config.yaml
norm: "rmsnorm"
positions: "rope"
rope_fraction: 1.0
lr_mult_qkv: 0.4
final_lr_fraction: 0.0
MLP neurons of a small language model. Each row is named by its layer, matrix (gate and up: input weights; down: output weights) and neuron, and shows model dimensions 0-191. Each number is 128 + 24 x the weight over its row's rms, rounded and kept within 0 to 255. Numbers have three digits each. A neuron's up and down rows have the sign that makes its largest values positive.
Before each neuron's rows, "fires before" lists the tokens most often just after its 100 highest values on Wikipedia text that the model never trained on; "fires after" lists the tokens most often just before its 100 highest values on Wikipedia text that the model never trained on.

fires before: "1", "0", "2"
fires after: "2"
L4.gate239:125141143136174105115141131110132150144126108135139113142112151134178099102158105128141127098089146150172139099162150159155129124123101081157102129115154121152089151144133112110146146122159092087126143159102122078136127102125177137140178167147120152161135109182138121149146111148119137083131115108137147118131083147101120081130143138136127127136111151133148168120126102164126144159119173113085183120101094166122148151108130120120100148105115151136123146155047133128158123177154082137073110121100125156120087146119153137116106122150131099126112121126141124160113137123132095139
L4.up239:167178148106126126142076142148150100131170141154120149112149085180090112141138094112110130127121115132124141139119131107142102148134141133103100081159141145096181129136091125159099160122134150156160138073120117176118135126089132135070118122145106157121129135099144134084106139139109082118142123166123135188113161104113115103091157107159132134162142128113136129139122107133171139134118115151172086146112126140114132141165121105109167107125138111175125106111166118079114163138097116104120125135123121105121145147135120118081143140154113177155127111123136143134092180160113098115
L4.down239:142135106157175122133118091132162110155138101137145123153136122149154126110121126115133142116060139144146118044150134149133116137135085067160120097167144099165107142170139118140133145120128105098131163136121126106179120100155132152162160150140111158167116098138119121115102150160107122098117105117118148141137090139088106116135108152149094157121102148120161144131156121157156169109126124123122168113101100174139153143111177149125109095121117147097109109157072154109157149170139114141111141146160125170141128153138154135088138125117168123118120114105129139116155102122132096084

fires before: "0"
fires after: " ", " ("
L10.gate479:102109123094133072160089126115152133155118079105127123139104097134145118119121113089118154086116115155112152105118145162119159153119157107084145151117118175145130099115106110100110132117157080121107126149159105079112146103155119101132123150169101139113185093147124143170114117127140078104149138130137191131127147169125166117156122135117151149137137124190118150077119149154123147103120161133131147148093103115076126103151118101111128121145114122134092150136133114115123129090141103123105127136084097106124079122132137136087133123124179177166125121152149138124152136099140139141
L10.up479:157161140164137135119135103139146099171109117164117131113184161091144117128118099084127145166105104176140139147182085196114119126107122110115140115153151113140132116108115140153128164137170136138097106116156118161128138131123175137144145143146133142127157078159125089107132130138076152118169106127100143112139144173149101115118140108151126119104120146142129188097121133158155133101133159137149162117143110111137148115120102092138141143144141107151111133142116143100187120161131147126118108128109110155116143129125103082119056159116116059140091148105133146134140130131091134123
L10.down479:125164162129122108176151128110084144121113143105154150147139099126174098149136129117096138102086127122170141097141126101160125092094144092137175156141098152147095162134150139121116122112131107101113133135166148139119149124111072156110124147143084133114137131173119092122152107142146154094154158164066097108059122114157127133173119145131123138157107118164087140133132106116123122132079160114102132115112146154108133175143150101131134138146143141137149149136132116092142171128140144115148125107111124162122122124170183163114122154168133147140122143158122187095137120119116103154

fires before: "9", "0", "s", "1", "8"
fires after: " ", " early", "1", "8", " the", "2"
L10.gate371:094143148147142109095149100176194103132090135143109125121115119113110122082167136132115175100076102154128122087090124131089110169135152125164103093122113086124095147139112112149147123132140156100162127151149084142090132114153139149119110148160114119154154137151147151141117095141183136122157141183135169113136142123103155121155129163107174113165111083159131147102127093129168135112117108139132157116124142183115129154138139119169139126170146086155115161105125132127139122135123141149137097123101129118111101143119154122086105092094118143153136103127160136141115161120103125103
L10.up371:139148114106127131135134092132132121149108119129153116117123131143105090110174122147145124149087160094129137103143075183083104126111109112145108094097121135121052104140111119105194146157104140100099121173115065119137129105177158133087158160106125135078137134158146113133153122149112142109100132130115115140151114127105137112144136137143127131133098161145116199116128108094086084118150123133114153154119114156179169132143154132174116134122127096116145141151125147176104128124137097187137119126120140115136153142161123117118112148116142162134110148131149149079103132147139125106
L10.down371:128155159121117168111170101126073130065120121154095112157100158092158147112145095145138112150106138120134122124111114179147111100131140118144121141133152125122143107128152104133121149155152127143100111118117177146115123141124104141154074135141141108123116127103142096135092134138135104164210134139096106138141126108117137102092128127154095114121140101102127107155135130108152121129112110125136170091199137131099151113151148117146160124116123143136143105100091091115131110107133124114141175073126139174103078136150081112138139102101166115137118084115152104099168146096098157133

fires before: "6", "7", "8", "3"
fires after: "1", "9", "0"
L11.gate455:142104114120142122145119165132163132135122107126162139121124118089146117128140100153167104156117073141116100152096114143111121174107122137113129130134119093157137130162134158132129147156105107100128099127156119079123112110141115099154175119122151113127164126128144134152053099159133142128141128131181136132162063084113091103087188116122125133098147141134122155119132120090138168136142114156125152105160115174152093135138115099139107135109089124146084170153147098157144139158118144101112100149111158092121119131095137156178125160153155098113145162081129128154128128113122116092
L11.up455:087115144134139165133130109121146163146095120105134157127145125113076096133135130094138112132126109103153182116146081148146100111125109134113104146088141096141157126116136143174087179124163137132072144133124128168139103130100099145084114156084152118078137132113097102154139101095141159128122132117096098129128164092100104130152100120146127106117087144123130143134140112120157123137121149104067159122117095085174065104137092124118152160128168180113126154119115138127113117091071127128145100141114121130143112109120098131112144090123158133164153123166117113142140125142116146119
L11.down455:124100166109149110144133112119156087135158161097125154055103136125126130125106141100120133168112103089121147132096052129094145159108078128117182156103142108114130096099111138114164135151160124153114073141095064124132136134129110129141159171122087106126129138120104157100172108100105149150153140115127152166148124107086144100117076104098125103136155141142138105115115107103136145137159179137139094118111129149120133139107151145178122114129140097143155126154109124107139153125100158162132128115135114102157111146117142116114125123117077126113100114116137105139119122127138110071

fires before: "0", "–"
fires after: " ", "\n", "-", "1"
L11.gate198:115124098134117097118140107119157132149130126130126182140096138140107115131132136156127090121139120128118162177143118169155099146121144097118157118109159126109101126112124138121151131144142108082128122136139110098181175117093104108105144133120141100133154111109121164158089098148161139113120163093123117099090103108134110169142099173106137138181139104153105119067153108159147155188146125127118109093107097136118147097172096119100141147111150177130116093141091125155113125134173133113093063125113126161165162141117118131149136120162123147150126174144117134100142092100119133140
L11.up198:100073126125098150158108151107125163141136141104131109130109172141150118142134134177127112161133151153072095088115106106161148096113086117151181174140124143164102117121134129146132084163121114098145153102143130160120139134107094095141151118171099148144143173134143120134169124133108135140125133107145108118155118165132111124164158103116152131143147175125103143081135125150119146127137115112131138079124146137122170137143119142083166119122180115113138101139141111094101123104090067146119142104143154107100156126115118070152149132120093137103133104114098140139154108146112110183
L11.down198:078104113105165186117131146099133139097132136168130141117118131080123157067122096153143157153098116147162130126156140112096116078145100102126139147164137121130130087108118160137134096117116158120152115122157097133145110121117122096100123138100131117104140105126116091086119159119114126087140145123135118125114164141119136092081121122116121131109084126150159140101149174157122138096094148127071129129097132145152150124109084136116115174140090111136087168128126126126149108134146077151116167129125137098125166142128155152146138106204148161136130113125083148106130137111151088151

fires before: "1", "2", "3", "4", "5"
fires after: "–", "0", " Set", "9", "|", " "
L11.gate297:132094157117110120147172106155155159123190117161090136121073133159150130085135089155143153125108117105162153119166122091133129126136112109148097105100183132148101070125134102153105090113118140081150127136126124080124114171136128111127141194134113135116104164168156143182150146108149178108123128139159125090150106146111119127131118123161138138152102131137099142108092117147108159137128111114165133105112126122123113123138113125105137072135094138144119146115130155112173108100136160119111125125102153077117118117137116139134150102141168169159124099089127129116151145130134093116
L11.up297:133074133129146164101139153149144146143155133116105138106102158116145097140149111165157100089178102107146140138100122138121137133126127123160146161095169123143154133130145158105114107137146102164092117215073114132107126133104134128092161123129123139131144103112169174096132064134146131136128156129140141141113128109117124128103112116108118133128081116110152110124168110105152121080115143127114125129116118153123156145132119145154142144094126109141105109082170121070121160103129148149096174127127128143086146144115148125105184132111101126120148124162151105120118162111202110143
L11.down297:097131095157195140176111106120173141113116147111138138113109112168128109141187110162114120087102126145134133123115140137065151127134107116143132137127119156181175135142108140119097138137101127129178114143130111072120142086127143117123158152136144127168151091103139161107084121098155086136112099133122155138153119125113102155142097118196116143136112147132087155149119166105110132100090142118107117130135132147165144094174142108124094158125111114134103152130119127125153121149125141112146118127143141151118107133152089145151113112096121142106124134056135087085139157131119101148

fires before: "1", "2", "9", "7", "6", "8"
fires after: ",", "1", "2", "9", " in", " "
L8.gate296:133093125122101100150139150121121152114141149088110146120154122175088108143148136111124111104129178158096160153145118178118093126113095072126132126112129116090125156121111158134132158078125127084119152116098131121119110096118119102098103151148123138143166077155195179138147129142144136145132142120115153106115104122104116116140121143117125114149124105107135162107118132118149153094170128112150141160138152158094079128181139110152135100093126152122174157128140109104145099120120094134168104152131102118146159148099093143099111175135150130122090118139098161124156069110158112140
L8.up296:111053138087143130158120119163114107149124129138163136155162099126111137095142115126098110116144132126113142111124128126151097111131141137117115132141119127145117129111111125113113114145155123109127094157205132148103149143122150103126117125101074127135122098124124158063060129128122122116164134116159122129129122147121087146128139128162094174107103147107092116128161141204110140146147170126162130150110110113158135153123190105113129102113134141094077147112134177116118104116078136115111123107139132135099065112122080137084149135101138123142111132096156110141104103124148113143
L8.down296:154144077145157152138120132045102147135118165123137127109162115135174142154130167134133120138084096127143089126071156111166113117085130120176140145123114177189147108150144117127139120089130121121148153166111143141116131110155125161118145122105110150155152138106129130123107154113108099151102120157139113131094098143143151077133127111115153174126105141123118131116145146086138129107105149102118166109160099150104139144125147114117109127084113086122110171169100105109130102132120118154099166133114109134107130150157179131178139170126136144116155146127125153110152100126172120149

fires before: ":", ",", " |", "."
fires after: "8", "9", "0", "1", "\n", "2"
L11.gate146:146125115150111118110105107092141111117140138125122142088111158086089143162180138132151126161163095108082138123075158130134145119130113096146075138110146127111116098117136141117122147132155141171118157099111062138175112085123106161104076073096118139119139104155157112168138117118117092137094134126181106120142158098104154171121125129127122105133127108062098124111134104093108141135158173128115112106112140152122116080127136153153151129074101148143137158139139115157130107152126098112141139139156095110125159109135108126117162126126112180139115153117125113101134107147123111133
L11.up146:100114112133160090129095158143145121124120134141143147133173121176106116153157119145139108137100125160099140122127116167120116143155156114118087124118075064095096102131122116143145111145101139137127077116163138130134108163107133104100103124129106148117168116122154113158114086136115095080106136170146126103162110148114115122094064116094111112129150113101077128142128154097135100136151086162101110132108153120115081124136109123158182144092082099104105155145108127127127134123156129131140122164116122132144187125141115142124136169105151111151143165141123158154132137155171106093
L11.down146:086113081123129121095133113149025126090120161115121110151134132136122133144092149143120115166128143114129121080087114126123141076148137129141115139104139159111101158093136148164119132131076122139133130146143134115081150112135121119150108124116117134113135090095144096141155111158120121132081095102123126132135121138103144112108116096136136151153134092129117155138156111118155117165179088121120146148177121127133147132115130154119123130096139084136138123095153109180148150166100113133151114121102127125117150161111104065086057157137136159116142128130146153113171086144133138114

fires before: "0"
fires after: " "
L8.gate9:155141128133111108077097119080154110129162082169136145121094114096124149158137127128166132149156114147150107187126119135146101140150152098143172098145142103137060113179082136112118081104087148102125121134184094135123137096123144154139143128151116149092125142148155115186059142140115125156131110154099123121128136116109114129104147117110126161116130113146091156104132123116122140095125165139138154141111101144072141135118096115154125120159089117135112142120085114141179146131161092127108121144105109138113107126162115125129126123157137139155122160123117127087158088108126104107
L8.up9:113116130126131138163085096106120142128151176153081114160121159136119133127185170125116148127120107164114099126138109132138160125137056099140106122099151143158122094107090143158113146140165095128104128124142129100098116140152141118099124099158170139174074186172136098132128136147146143173105132125109115112097139118128122137162167091157160176106123189140134159107136127118093112113142158132156152127109129111159116132113138100141125127170155116102099170113104149104132092160138129148133112099136140158135097144128114102145142114156139116112114097140152179151142111099132094125
L8.down9:108070129161143095175155122099098114122107158137124105215157154148135105136157114104080088146116153150107156128113158131140164131075107109134086114144117141172124088103155139149132138165137142099107137119111103123120132162118136149087166113139131125146140130101116096153124086136131136162115124122164155107085152159164099168146084118159129106106135146088135135135133099137107148133137151120132140092137157146170119122129132106115148150138151131116124143054102115167137140096133134123140142144102174132096144121087138191113130107164108138098128142134139129134133128133118123128

fires before: "9", "0", "2", "mission"
fires after: " ", "–", " |", "9", "2"
L11.gate237:150140131113117120140152144127151118171161123180055141119123112137130112126117118113112142126145093134162139110143147158126133109105121122100140144123112152140097142148110117125079133153153125122112145124093126124171165131151138109106149164135155097136137118133147148105123084140165137115107161097106134138107095081156128122160154096095141160166103111133095126126150112116131165146113146161121158064117058086106155170144133137091138133145106128138135149122123090172179122125191151120134100172115122106148153151165086154146124172114143170141124112128127144174128110146120106124
L11.up237:107136165163096115133088118154125144148116125124105122138127150136121139119093126161149155155090129141122130120129121090174071125085139110176129179093098178141097119130126080120080126170135140139125128130083114159092194102152138138151119119121129119128135114154101096109145141107157139172153131153108141145090117154095113125145140157121147126174129129112097091132146143155137104138115137116158111160120150156120085102121143145125134100133156141115124122163149108134092127161118081110126106119123139089129124119158111137079173083089124173160130116144113189125124091117116131132
L11.down237:111145137106129149153130152157105089133158101128126102149093131085145134130136115109107112085134155141121090121091139162105165149159174114137098125157144113093151095099157149102082135111113140121139122124093091146144130118115122133148183120108136180125119143160106097130105149131118117146110100130148138145128151125106209188133150144110135157128164138171168148151144129150103153114113161096123162130123083110131119137085131116118094169106142130165135123112089166155097114118100127110160115111167137142116160143127154127128151115157089127087106104099116115150138167138080116128

fires before: "9", "0"
fires after: "1", " ", "N"
L11.gate359:151113128133111113130085127113138118146137109121077169085136137145163161115148123114121082090101158161157125084121121130113156153168122152167097192138123170099154167148163114110156109149141127117140140127138088119125122160124090103151089153108122111128135157116184141123113094121164098163106165149091140112126135123113118143113164142117141157161167117132106168144132103134139148124080168102112090136136111142135139102116142093113053129130166124119137124122137125112134140109154120113154104127091167118099116124140149114141150098115157126107154130097129117093119123073128089102
L11.up359:084103134167134139168134142153157095117132101169122136125159120100098097125126146109077115095130121140130127154123064171141168115135113132152150135153159112108148125157106174135147139157149159107091132086119115154103148163131144157157131118168157127118157101197138114144149148153084141111127170156144129189146111109131118155121148163167115123115129165162169128099136149134143071153138091121132149163137107116107151127149104133100159125165130148129167134136123130117143136134112113151120145126107113146136144089133104101130070102132115167155140112114158150129136110150159095127
L11.down359:136163191134105118148093154112076120131114136139169131121129140131141099113164124116101144105102153117114152185159140122100059119085158154139133133147150118155104153141118144150167167103115153161132168118081141152107169108122136137130178135156108146091126163163155143141151133094107133151106118162088160116141123130120080119128133087161151119130128122124167163148127110140124181139083138130137126133106089155135132146136154145129141078131176118139116148119120114142119143135116128159095122119136110141136103130104160146137091125094124145144141149113157078112158151175121163146

fires before: "0", "1", "2", "3", "4"
fires after: "1", "2", "3", "0", "4", " "
L10.gate302:134154126175120132166098105122158148165105122110111107083127168174123125112177138155125090141149146133092118155125145143137102126103154103118157165112192165087151114127092128069114175175151110104135153146137121135130111115128164160110130110138100125117158141151136132148158118160140093106069139087128153120118138164120140154103112077089127115129130122130145129105134099156117157140124138113141155120079077126096125142120109136113113137094135148151137104091147112048122144128126123120147102118144121166119088150106137138150157141155107145160114106160123127145114106144142122111
L10.up302:128165140105157122110143123163126154120152150127149123110140156146144142118133075195144157142143095106125117125132161107113196090129109106137116105144083145083126136113131137151152118149111171102143125141164117139149145134152152171156169124102139146136128150125127161116173102153151117105130147109104165122148129119113128130134142106114089194141112132114150095133115118120114116141128110132101110109109152123131191151112155101126142074159125122115205158125160123130091112142143078129155106134135149146090130125139108116140138161142135114116106156188113112132153188093153134140
L10.down302:137133127147135119131139095121154116146120138128141127103113126118095127114094105115133165136177107099152086135084138129126104112132127114124138168121125127131127131137112095145148150157139173144056124114126117132117142126128121115133158095097120117150161116130126125109114110128149088102122119176098138106143143109089152075131148143087119149142107166148149113082083134161149103128129074115161165165182163160173144162132107136105144152182135160095109169071085116107073180112132110119128159125110122146165146131109112169147113108147086151119143106123103112147117121126123140118

fires before: "2", "9", "1", "0"
fires after: ",", " ", "2", " January"
L6.gate125:124117161106108136097164098121144113149108156131131143111140152112142095142184139123137131140136155162176135142146143095133097176135080078138122093124162092137098116158063135127131129089145125112123112126078121147133158132116153105183113144108135115169132096120131149112101142154144140100141105138125138132167102096134104116149110151122128121189133140125115159116143126141160155116132163100130140135108160140118157097118150099132132109150141104144128165136087125125142126116142121029130152119132106085136079132140136121169115097115130145144117109105110108167181165158144121133
L6.up125:162126154129098162104136092143106132121150141149165158147113138153094143140135122106130156109114096124167188135108126147118136175178127127122152150139156132104099104108111080139182138134163115090131144132128133112098091142137121157126138124099160119159135091114126113090110173147124091160131138116134175122129147114171097146144097146125157135121122109140139172133139158132148105160147116111127100121110162111109113106082165111156124096150160093156141149140060124098134112106103113091137140163128132127072102151145134131115114145117112111144152148119195163170117121160157122113
L6.down125:163095119133151135124127082167077153107136089122170119174102128120105117069149096135123162130075119098104146152174158179141136145122116104160137122101144110122109101111166082150178144132150094138091081126110153137071100125149112126123163147142147121139134111132123137127135115082153103192166154104120134112122133131141130170137120147136153186129145133146157141113139137112135128157116122119135094107170122133117164139129126118122084138157129106102148138103086165089140084103118131116148112149116150138116153093118125098117150151111148118136143138138113167092111109124136126104

fires before: "9", "8", "7", "6", "5"
fires after: "9", "0", " ", " the"
L9.gate499:103149127127140134097121138145159090139156142146108107111114163129132156129100104091124104119128073131134135146156083149126120113106132116136078165134103112126129089104106179158126141158131117108144130164151127120146146130089146135142185137119154117127110111142138075056122123117120106187100127135095137129183131096146167145124182137141107142128133132138128116148104076089144137136141099156110106118120120138146169095143142110123109138168130120125129142102136083132127099139119092065140098092108158087098129090110116140156110161141129086140097135125098137128147132110176123159
L9.up499:091120165128126110151135178135164125122115147125125157145134081152122155106134124104138143151127180115183114186130092121110126111127160141094155147123151073161146141110126149124116103088118153111073136174118105093152133088120126088139163162153132121156119136142078139091133148088135150139141117104138136124130095128105091091098110148174119104149105139165129104125126132093105138113156103125144104131109178182098132113121148160113106113136112138154105094118089104127089141141138139138086155135123180098138106133133076121121115130158110122141113158135123104117130121081146144135
L9.down499:117151128146148101119097174123199083126131134158142093078108123107149146137112104082164103132153093128091184148146131142095145135142157153117098081147142126138182139106116118143147137121153117133125139148152073063128097142120144114111146120103093133171101137094148100085105162113165168144086129152092127121151113127154145124132118099108143118111150155121107150122110094093123138124140115157097119146135136134105100119148150150130136090117127107120125128144136127124100140124102138167127116103097124149127112129131113221138120119141117100090126111136119111124163152124158171138

fires before: "0", "3", "9", "6", "7", "2"
fires after: "0", "1", "9", "2"
L11.gate483:142135117153148117118120131108188118205127091145109132122123107154117115160125092123138098137146117123138119126134175168154120112118123150125103119101171103104116116104117142133081152150133158120097160198119077143124127094129165139148126101154132141104167112140141131120131119133191112136099144140146133120164131155117147134113117061103130139180124121117102099085138084098113119145152116114116145144087127164094146121149099170158109134114130122093119101139098097154116107165128144103124142136182142174133151162126115133115102100135136130149136133109124152105144095139176090130
L11.up483:196119105141125101078135087109126133120157111156144149146108149121088138141119120165134081117102096112099092135117105114117121107093126135128104112101112115119140154128060138064109155133143148180063177130101139128158119155119132125113121102117118147132083136130115139128096180130143154171167101092118077135126131125111141096138096096148132123103092116156123119135108129158140121107108109146163127107138152132150136111140146121167129132154136104094156112142150158131180150131161122170130102132140165123115143119108125147102135147119146136127107120153103135111131154086145103065
L11.down483:081109079094087173081101162091112078131156134124129145123108150113146142114125102137127127117099131100165187182126125117113139167120118134133139124135137101099179142104132114129084138135124088120119076114119126104113084108113154104160112143173122141163120128143118116129081117075106164161116151128154111103116088158159125138160128140145143143142122165128138112125103106139134083148149090124119118111125157145137137139140143092141113081135122164074145147132154129081171114118139161119098117115122148139089100137115115143115149101137130137181105093101098126115148135134112135146

fires before: "0"
fires after: " "
L10.gate141:139146099116139124089114159077153154126139094160107121119104165094150165135163108093126120134136109141120157133143120108156147143117131136138100084104154083140119128127086150161107101115138135152162113172141106138146112118177125139169162137144136129104166160127145143134096151123096116124161121123124119071094115143161135112120104140098120115181111116098086130129084145144123134107089149074136163137142121162156112117116109071128166089149133128089142135118153122131139103128125128141138120111093165117166177087129139100132119153110063164170121118115152115126131104121104107159
L10.up141:133119139144098144123134119123113148120162083145133145098127144134156092165165150133145115122149105174166148142150146120137153113103121067121135137130162132150114113127108080108108147125127111124111131146119123102099164146105137132139156128158141123084103170182115106109134134119117106134107181161081159092116155128176094193123160135145135151150125140102146129125162160144134130139125179145191129110089136122138136142162106099129121165156166119130138109120113100126160153127110112129140119096080155107085131116129106136113135185112142136161115141196151107154158104134136099117
L10.down141:137144125153140110111177148117055135158154134101095164185162141140110111105128077128137127089149130169162115134142082141145121124100084143136190125132166142130122139139099151160154140149145127125172124136112067161112122108134158123141140155127092120118135098119108137166111144130112148137068126112120132114152124136116102141094120102124117107165119122163085122140119134153120119150142109177154138102110118120123157136147101116097090085143117120137119103100178093121115152120134133121123134151137160161112097163100136158108129080165113109108122121157120105093090123157106127160

fires before: "9", "0", "8", "1", "2", "7"
fires after: "9", " ", "–", "1", "0", "|"
L11.gate171:118166146148102124086164118105141135128162108117148072089121135162135191163105141115114106149120129114143138118133148162118163124079091085198117118146086125159087139136091088171107144148116130090159118170192095120132098104106155108114112142158089132132125148122125127152097144106142165140127132109103128080198155118152150090125109148147124168162129112110165105118157126131132143120124145140111119117117129137127112121122150117077116086123108135140116091133113126124174109110126146102088108130116130091134131089164146136154126120124124111122131155126110149122154137127103135120
L11.up171:134149149177124109121182127120122137144186131118103104112095164146125125128144169144138105130177122091151144131109126101153139134167139108142118137087149111118103112091109160130083077118113108118121123146094139148130135131174156142143142137187126119144121137137127152107156135091118135143089158106159131094149119131133134119152100147098125150132107132083140112100126131105146136087122123126116121108116095136134134090134115117051137102147081104135103148144137167138199158133156138129082102152119125124129148103123084118149119126125122126182133133142131182135154178100123116184
L11.down171:146100133134116115129099186121069129132103145159106124130145154100144136112128133155146139142156120123183147141150092092136165097106146104168159109124167135116086140090156145129140152117154102108168145118099153165138137164107133125157188138140119079112139145151156119110140108128136120122125124136105142122072118141119140144106153145134111162164120114132148166124110120146158146142108198134129149164157152155116151089122163168062123112128133119149149104097099115086121100134129128139136105116082141140085100125120140185129103130136115159103137135149086123107141157117132156108

fires before: " |", "-", "ed", ")"
fires after: "1", "-", "2", "–", "s"
L8.gate17:163128111123143122144162130101154124146076141130123133075129108097120118124116120099171126153169084120137148097100156105146151137100132133135102098152136156117146127118098079155096106090137119070045106176156116142093139073157136133179102167148153115122140121141115170119115113127168134162129126134151159128105111103146130127099140120131084186131124126139134117094137079108120143103129122145100131113133124121120146141133107130097097100125098146172162167125106144145122124143128155116149149165143121100101128104128140130149131129133131096120112138121143117130199110119165166110
L8.up17:140092124140089115122154164155115127167205124074105084152119131131128144144122147101132150136098148094149148083112134121132097123130137130099115128130123144119042125116153117117129106111142119109119112113135107111141116150132095167133102117111120138119151124152136135146140110142126102103102150104109113143128123103094103113095082158129135136147097077171109107138143084158144134090138134122117103107106122106121156124145127163110153136109142157067100172152143088197135111132146095151154120136117126118159158122068111101133181115148123142192163127133131127119127120130117132139
L8.down17:139155097120123092112134131190176166125157113095139154184171097150082147128128135146096116141140142121139168140141133147147159145084146147105142116141103154125133109138178087156100161107135121168154142106106087143165085135121146121096107132136121158108134115121121164084151132092144147139126126152117123085132148131092142165140119123111131136143117146124091151136132116135116122078081087156155088156168123107104150176117125140172135152117135094121154130147141117136104131094108090127143129123140136123145128110134140127153103139126115171119174188159114160128144122148129158086

fires before: "9", "8", "th", " century", "5", "7"
fires after: " ", "1", " (", "5"
L9.gate209:114133130107096115095131119144111123118104118154118150104147094165142137148107117150140145151083086139169096155146151128150126141079139084139122138133129101166114121155112074137113148116123111127079092139136148103127140093112147147144147152175113118119101134132187127085121131136151154143125139143138157119127129136155133067147165148141143136134150156092123156106113099129149133142077132117083146145154156161154116142120151101173104076162130081132082156121117113101086108118117157143136102116087150104162119129153081129087066130124119162131133124092126157098110127111133113114
L9.up209:118152097152106121128143117170135129128091094160150107110123104090167179082099105098086158191102078152102168150117115122147117156122109130160100118151147122143084150137129144119076086137124117109161129136168116135100126153139141128111129141087080089115139107142154138136115134156075167102154115115124152136135114154176099152129139155141104113155139096143114159104097125114094105142147104156151159118134130132149133120153154159146121111146102124151145150144131143183122164109132163119101095144130137137129124126118139136116115203140117126141141120100143077133150125123171128116
L9.down209:113096138146117158100150132147191178135132129125114157098121149105155162120167130170143125168132099120160149131161094161119107099151115115131130097110118117148191093145140100104123148151148092132101104089108127147152133140157077146119105152094133138135102147124146080157083097144117162101128102123153134164134148112122116082100115151133132100124119110121132159118143121120126139117101107128160137123145146166142164130126177135141071110149061148109168129143127136139083085131147168163140112147129117128133092092118128147108097118180131154129116129090138105131109139147147109138

fires before: "0", "9", "1", "2", "5"
fires after: " ", "9", "0", "–", "1", "2"
L11.gate183:097129144111073113131137105084171120136124106132089131113138156100079149124143139212109118086149106140141103166150094108111182158105124122126115133113132149116118140136097146140117125141150079130119117100155104132137143113134117104139094133134123091137095161173127106152159140125164132110140120124151149104143120100130144145111139119148093115135112125112115149137121091089108129131157144159170100147112106163094126083159140149132138097151105145147146172127069103139127100124105129135106111099095113040137121097153121131170131134122127153145129148104093132147143136100083105138
L11.up183:130165124120106141140181121141139167129131148143133115099073177136159145114125115108079143109121135130127096119125175095141130090165113136168083146103144123133128146107143095132126137125107114110120123087114156173131133135165100142139100126165146106154109169125128136124173174100144114082118123139167098128167152108124118134120141121160119113140103143136161118139111124094122136107146110123107141085149106114085102136129114137102123111162148166135092137201158188173116095150185083143144146145097133109127121109119118126129129116105135126117158141122133132162122156108063106153
L11.down183:138159096163106160153100166151192111122157143128118133125106149084192153119163135168097118091130142080182136173095123156131136122132150109116129140124165110138120109142080117143115151106129133139132125112131118157143146151131107139094110099133125111130120148130146123142113139121099115075145127144116105153126102164099126105136181149122123097152085175163116161101119131144108112120174139136141130102082140151101133116124133133138111116119141125158135147173107220149117124143131088144131144125169131145139119143117158117166122115103137108096103094134156143115137147084105116165

fires before: "0", "1", "4", "2", "3", "5"
fires after: "3", "2", "4", "1", "5"
L10.gate126:169139170169134139088075124145179105159124109123122147091136137145152109143110102140145078131153136145128135104120114177107125159110167100136122086165093096137122124123127099118147109137124151115162119167115120073115104094135134114101125102142158148057131128146146124132113133160117127114161105150131116108142130110084142134123128131077110158148127126128144135113122120148146147125101107147156142119134145160091113115140106143151092072105135162163159121152113133110143145141166161184157096073085117155089121139095118139111098128126103166116102153115088120089145119141131104127
L10.up126:132115100131153125145123119135130179094080170127143077115160160142118133115092117137100079158095112119134154115110126130153155121136109147133144131102100111148147059118140143153104114163105111111100171143129069161147155084174137133126077157123109153135112156136165135099152127136127125124128114144167114134162123134149108168102161116138154142136106141077102104093132124121125120144161141109137094163115142159111163153138127177145120151136139151154079111129138178116121120134110138132117104088158096116132117070112151165109125100153140127115171142157162152116132120113145105105
L10.down126:101140130173142107121119111122161122147153155090114116104126174191152151164137124127116139094126142146182127091135144153116136150116119121117141098156133119173165073140129088134104162128081115107122070139167160146121180111122168102181132163105132141127103146143095150106120113145148111136100103123127124123166149125115148119107094103122102125125155143113118133098127133134106152119083101101137125102105140105153108147169160133120081128129164149114104116136081129132157108126120137128134102138137146143119135135158140062075163108080127145097110124121128141094143140127181105121